From a checkpoint of a small transformer trained on Wikipedia: learned positions, 6423 steps.
MLP neurons of a small language model. Each row is named by its layer, matrix (up: input weights) and neuron, and shows model dimensions 32-127. Each number is 500 + 50 x the weight over its row's rms, rounded and kept within 0 to 999. Numbers have three digits each.
A block is one neuron, or neurons of one layer that tend to fire together. After each block is what it responds to, as a language model described it from the Wikipedia text at the highest values.

L7.up26:444586580464534458533349504519575587455490466486509473539421475617536576480489464463542530535584611557506467492497524498490570500497397472568447509553566448415433577462456408457422436500565505500513557607473559513474484498539581465580537498490532494516530539549545559467482548544520581580
L7.up37:486504589527547426471540447443516432511460544552475593423561547603519564425531565501472538548566593490476447553548541445486561531488520566550457498584502491485421489537505485505445423513486492543470598453515433496449436505447550524499497441492447488477542526570556471489532492503559526496
L7.up247:486485470580554445508547545570508509497511533456459459426485601468497485531447414475547508525455533482567567530478466497430542474509560440507477482471434500594457512448524585577532480509548479426541481467462474556426500523496492489570486517474451610496494594472534458482513499578469545505
L7.up378:462433488540498515367529489445483478538446422548463555386440540423487527563436456435487448497615501574542562521594475407477517461507510459450428484509536540491394564573599571511529488548436368538528565512583505506452473539565494526524550500470537637541494512465526573559573462558491464497
L7.up447:437420428469533483446477570447459551565458504551583486487465520453566485421409515486513498496475553531548542451495425431454467506551509526542427455558544477407531444526542545475492523447421470412509529485606479564490552519473428531463545533481501505504489564483472489511520467560482478512
L7.up524:522522548449653516499506471528510517506584427488525491587627556552444571546467523501435464440537605558626479525503532630460539571507602506509434461483505573534433567532522570490466538420452567466479465409559620492546585567492424480468506512388531602442597533489479568468478494481517531568
L7.up809:510560479512534488546626602499361418483538495459527479456561543507519462486372426464490441500448487601517576432539425543493448576565507511565519512595562465442499527423552414491545445527451503433501511557555542552519594477502493513525535520431455564615586550458431515522457489482540500465
L7.up957:446448503451454480534581607358437512547433447432518455440532559531529549481544552589411464505462581600500527519487534571501522414521593480510511528467546587509488542483488564488539445380444502520503552469534420453443467549444481486503496546510507489519517543520506410420569450539541570495
Description: Verb-initial word fragments. First subword piece of a verb split into several tokens, usually right after to, a subject or an auxiliary, e.g. deter(mine), ref(used), dec(lines).

L4.up23:535487507583513476446448437560552515539448468442556474527549546516415570466568505548440512476553518552494481584517510475462401559472503538521470574445525520481433529617506481456565525430441466537454470626481577520458552442546494522426518472516581474434514464507583483458538498507508500512
L4.up176:575472543426591517503444505489518517434499484589454524573501478422444594427520533504556581512613568476482533488539544444473489573454555569536417482425447608578449512465513542550428546488447572478534436449513472595502457434430513495449487459538399436562461512528510569416591438605498594450
L4.up231:495487505540465565531531600450509528462484441508478622581526461516478500429614551516545495508591440400501482530531481535434598459517522559500465527515492537519468514429537518515549516470492477550480388510509502463548487537474491573427531387477436368522504537629462539470558619448517618560
L4.up487:563487499481619491480436425585429566514462517567414508445594405445494481503516488500478468542504440517473500512493445504466461459523495494585506548554478508516515427532556506467520515502651399515390477475592537462500515464479442447540529432404554564485544493514525628535523434520497592465
L4.up702:490516517550516538517645489527492399485541525500591510557578488459444475499593524475541485514497447466540469513434529461536477445436504481485453549502443550505531521506510476447552520448498495534441408506529541523425526476449453547512503542516555431516484508584480467460545499456574508521
L4.up746:520513488535454495599611432524556435456523573506508529568415537503512329461536620525467441598483483495478349535500513479472440470478498467555526458453549522471499644557427459487427521520501497537558497495425566418448479596453506531469461470519359484514502507615499481497481472562506563466
L4.up773:504421543508550551439461487536481569508449479501461499539583430519389544500511544524457496527588532552511517502567431450455506533504440560552482563557461463562463497529452423510337524493514473494377458547458466564578455508444495580579482451526456529561596451497498414475506508455485425500
L4.up846:546564400541569494513444433544391497499440479409462406577556428518495457538531558584435484538525503530430580590547478460449432486464543491560412515516508564439510452492503483473492526453512467466497471494581579544441535421504524510525504466482497475402618505497639468533558527450612485524
Description: Infobox and table separators. Separators and cell starts in infobox and table markup, mostly the colon after a field label like "Summer (DST):" or "Time zone:", plus commas in table cells ("Beijing, China") and "|---|" rows.

L4.up119:479502549505490526448517624494388478489470462562525476426553530584550490488433476544456454507487481558493494546485468594642396462577554464555517481558502519479409505526557462467549417537602612527570514531481455556484438606516507466579518459480499482590548551399453552530470408437541558454
L4.up149:558511543524506457524486489482533532488386439500474456471586460473533578578432548451529494542457518613477466481463596557584459517502479447490508433519484521574393495471462568543552572549386585440511539579438527483426400574498504608510562537504502435476475557476522506584443512603466480472
L4.up345:560578527532478495479521555490524436490409555554474477506502445365488488472469438529514487505559421576494501554423633496516507429552428573431490536467582601504502506507429553530492494504506407414410506457491517549473481548570358468469522486595495514525464596512452401474497581532450497568
L4.up355:435450549488551455442406532513493590487491524474470580404545586422535529521534491459411515420532481591449430508428508517547367418508506543539532593569504495473513517523509525513423454518580369532553551476471421430578505513512478476476425519495502552522555481455465448457507514512489474466
L4.up670:564555516489508564512468517397486432541489450502484477516438627488659446501477440479499512545476477484472399499394542614536565509562532543402480445434505542464472552497492594572485515553421461521499467489522364483431468570465519558448530482496517538551522464465470584515490518543508543469
L4.up749:521497409445493442568499421412471515531422459484524499482459556439554567443507428383595494487443396546443497402563429524477473589418450421497478485507512472496461494564468500429555558586538546492426470504540529373454484533499532520530578445462389477529590550521491550525539461500520515490
L4.up861:531503586457460470455350505411389439436441523577540533524518492499527568565454487404585457564438535559532507543544487553557406510566579476595471513512520562504430459578501480534541409470435589458488489528452501493466513498588490454556522485524492420499515495458516579602454496528509533483
L4.up958:467474488542597513431608479524541444514371420495528553490583472396582562515568466497582559522522514467422504554423532574534464522538471473475525463454445528478482537448529606593561526480486502552488467491470433534572431493513468510470526530454523514537502456598556559501472390558497499568
Description: Word-initial Latin prefixes. First piece of a longer word split into tokens, mostly Latin-style prefixes such as pro-, sub-, ac-, dep-, in prose (subject, prove, accident, depending).

L6.up43:549535526471545399499516545548503568551454564460564536475516434513454510502389500513470426522451519468458508520510503570510466507454386472456504502515501542564497497542503492495490424529541621509478449507529568476481517547434499467467549444479537393516545591394473503473427446507492563554
Description: Word-initial prefix pieces. First word piece of a longer word split into tokens, usually a prefix after an article or adjective, as in in(stitution), sub(jects), un(it), out(break); also table separators.

L6.up606:555508502555393492521468474537482501466403503550424434522492548466408528581532473552506485521459522526457369477419554510480481494479408488652478488537506491509499452490392483560511402516445542527537528521521551499532579483529518528397448540506524546498471420547485464531435594510560615563
Description: Word-start fragments. Fires on short opening pieces of a word split into subword tokens, especially w, tw, z, az, as in tw(enty), Am-az(ing), Z(ionism), w(inter).

L7.up222:512501483440452503562566438474511541435495512509478431494486546537627530480519465399440370519583473484506483541496513508548438526493587437470527532494487542528475613646563495540550455520485563483407450493626487508508634546532445437546505486587382570536411489469475439502588552659433492466
L7.up236:439537469516569503439453438516444490506391550609580499540395497505428532566490446525422484474568573494583491479517502487573501526517495564528446511491514561445491558504497498453557520602637583478468513484497435473578551568486575428465453508443488406471518520480542486515660561429581504559
L7.up298:450550529476515551432488468534404408553445557571466570505453517552510424461428539453503475502610561579445550582489480516434532565572524561436452535545514491431461515528499565553513450557524486441560523553468395520447573535545441499562486482569587472551488461518484475533515569419574482519
L7.up631:598501551482502444457481533530495352521483513471485590549457551461520553509451394536419373493551553530481505543464509498528407526466437526583523477477455490512543538513592501522546460505474563487530479497532570492451625514556490464563560438409496481525514489413483455473556421498486500473
L7.up745:467498514452469468552504444534503457460555531570472450547507637446455489520441433477507529415496482559440426490514566542475451546475500520435492501554545509511489482482596404453446444577615517514494508536515593454474595482535490417548490462465561520420562496450447520552504539542539543494
L7.up762:516522465472520473524529519446496423519460481606546590462502558519445467482502444467446457547498385467455512507507481439564403564505541535504558507510504475529558445503550454589556434546555506529392538580587461485471549568496442430561487479461556481523524510429498466544483486495440490558
L7.up779:537493549517526523500521488446428472475499539542408540506572503556638384456493464397478520483543611576470561605513507488407611545580605430507410486497517485536490455454473573564515503466494528387548487489604434552492593519464399557595529417508622524461523440463487475506407500562484538561
L7.up918:438559496520494463446538516453447463467414510545509473415495438496589534526502417442483447508388523523519445502476550494492546504441515392456404479496502633464466497521512463484512519591523542517447591482531459441468543550543575403451529489444436527501568600488463604538597462506513582593
Description: Verb-initial word fragments. First subword piece of a word split into pieces, mostly a verb after to, would or a subject, as in er(upt), en(joy), ens(ure), g(ive).

L4.up102:529487497461439511406465499525588508450364474585447477516490483595472530574518527489541476566428505503430437537498556481526477505482529472542504474549459480582538503492467372521554539476428510603484437511421477537471451538359479435506428520503475450568539404507555404510519571622498553567
L4.up268:499490424536541508446502478459520550353479476491478523601475559459559592416500542406474519458444545470481488439505500533438468408516531464489499487545484512416643514425450582362472444440467576477500458451478596510474491457407555536532463485586524427512629452500495469521535498524576513458
L4.up288:509443441574498497475519461514449577387449537501540464534502518538531487511501507508570504498450419550467512552517535500493455508482453481457464425479486532456501535449520564440551491493508512462531481518474538575453543616527603446572402502461509481500580571514441500480461589459595441422
L4.up408:431573503474505526479550455569392542449508561442467490605589532509520504427584501505497433523486527634467509423548478486414494583439525462564579537532420560407510556486490455437589478484507502533499477497506398464435531523402525553450513504503426550430475518486532550499542515513529516535
L4.up502:601485533455438523521509548487530526523502477492477448530517497566498437524523501468428465478499403549450443510532508599586502541456529487506436467519468438502448361477523531416545486480522555570561485510448515519470529597527565532515520466463536480449514481493559511579474539377482592395
L4.up511:541501422492526515460469457552511463434510545419526669514461558501438423538518565492520529527457464528512489435441459517422535468522520501562475466499482496529482506470497461434461400544473551497524391532451518447486568473534465477498460437482608611557490490408454637431555584540526560506
L4.up523:464440453447514529560479480485489560438505472603470535565434456464467522546529522530499513567556562562561611467489446605495499426527499455416434472515451543429489500467440512397481493543468493489619470513579453527486495517521577561513407470390463423536491537457557464483455448568500510469
L4.up604:473421469528627527392519410526497595499510555574493581497535495526537508526461587542522490545555462549446499526566502603503563483561427493393480444487501444593575490435497439495456408499461541499523531531456396478505571518498405496494533499569495512538521455492497573463481452473529600532
Description: Word-initial w/g fragments. Single-letter first pieces of split words, mostly w or g, as in w-ildcards, w-ater, g-elatin, g-atefold, St-ew-arton, with some symbol tokens.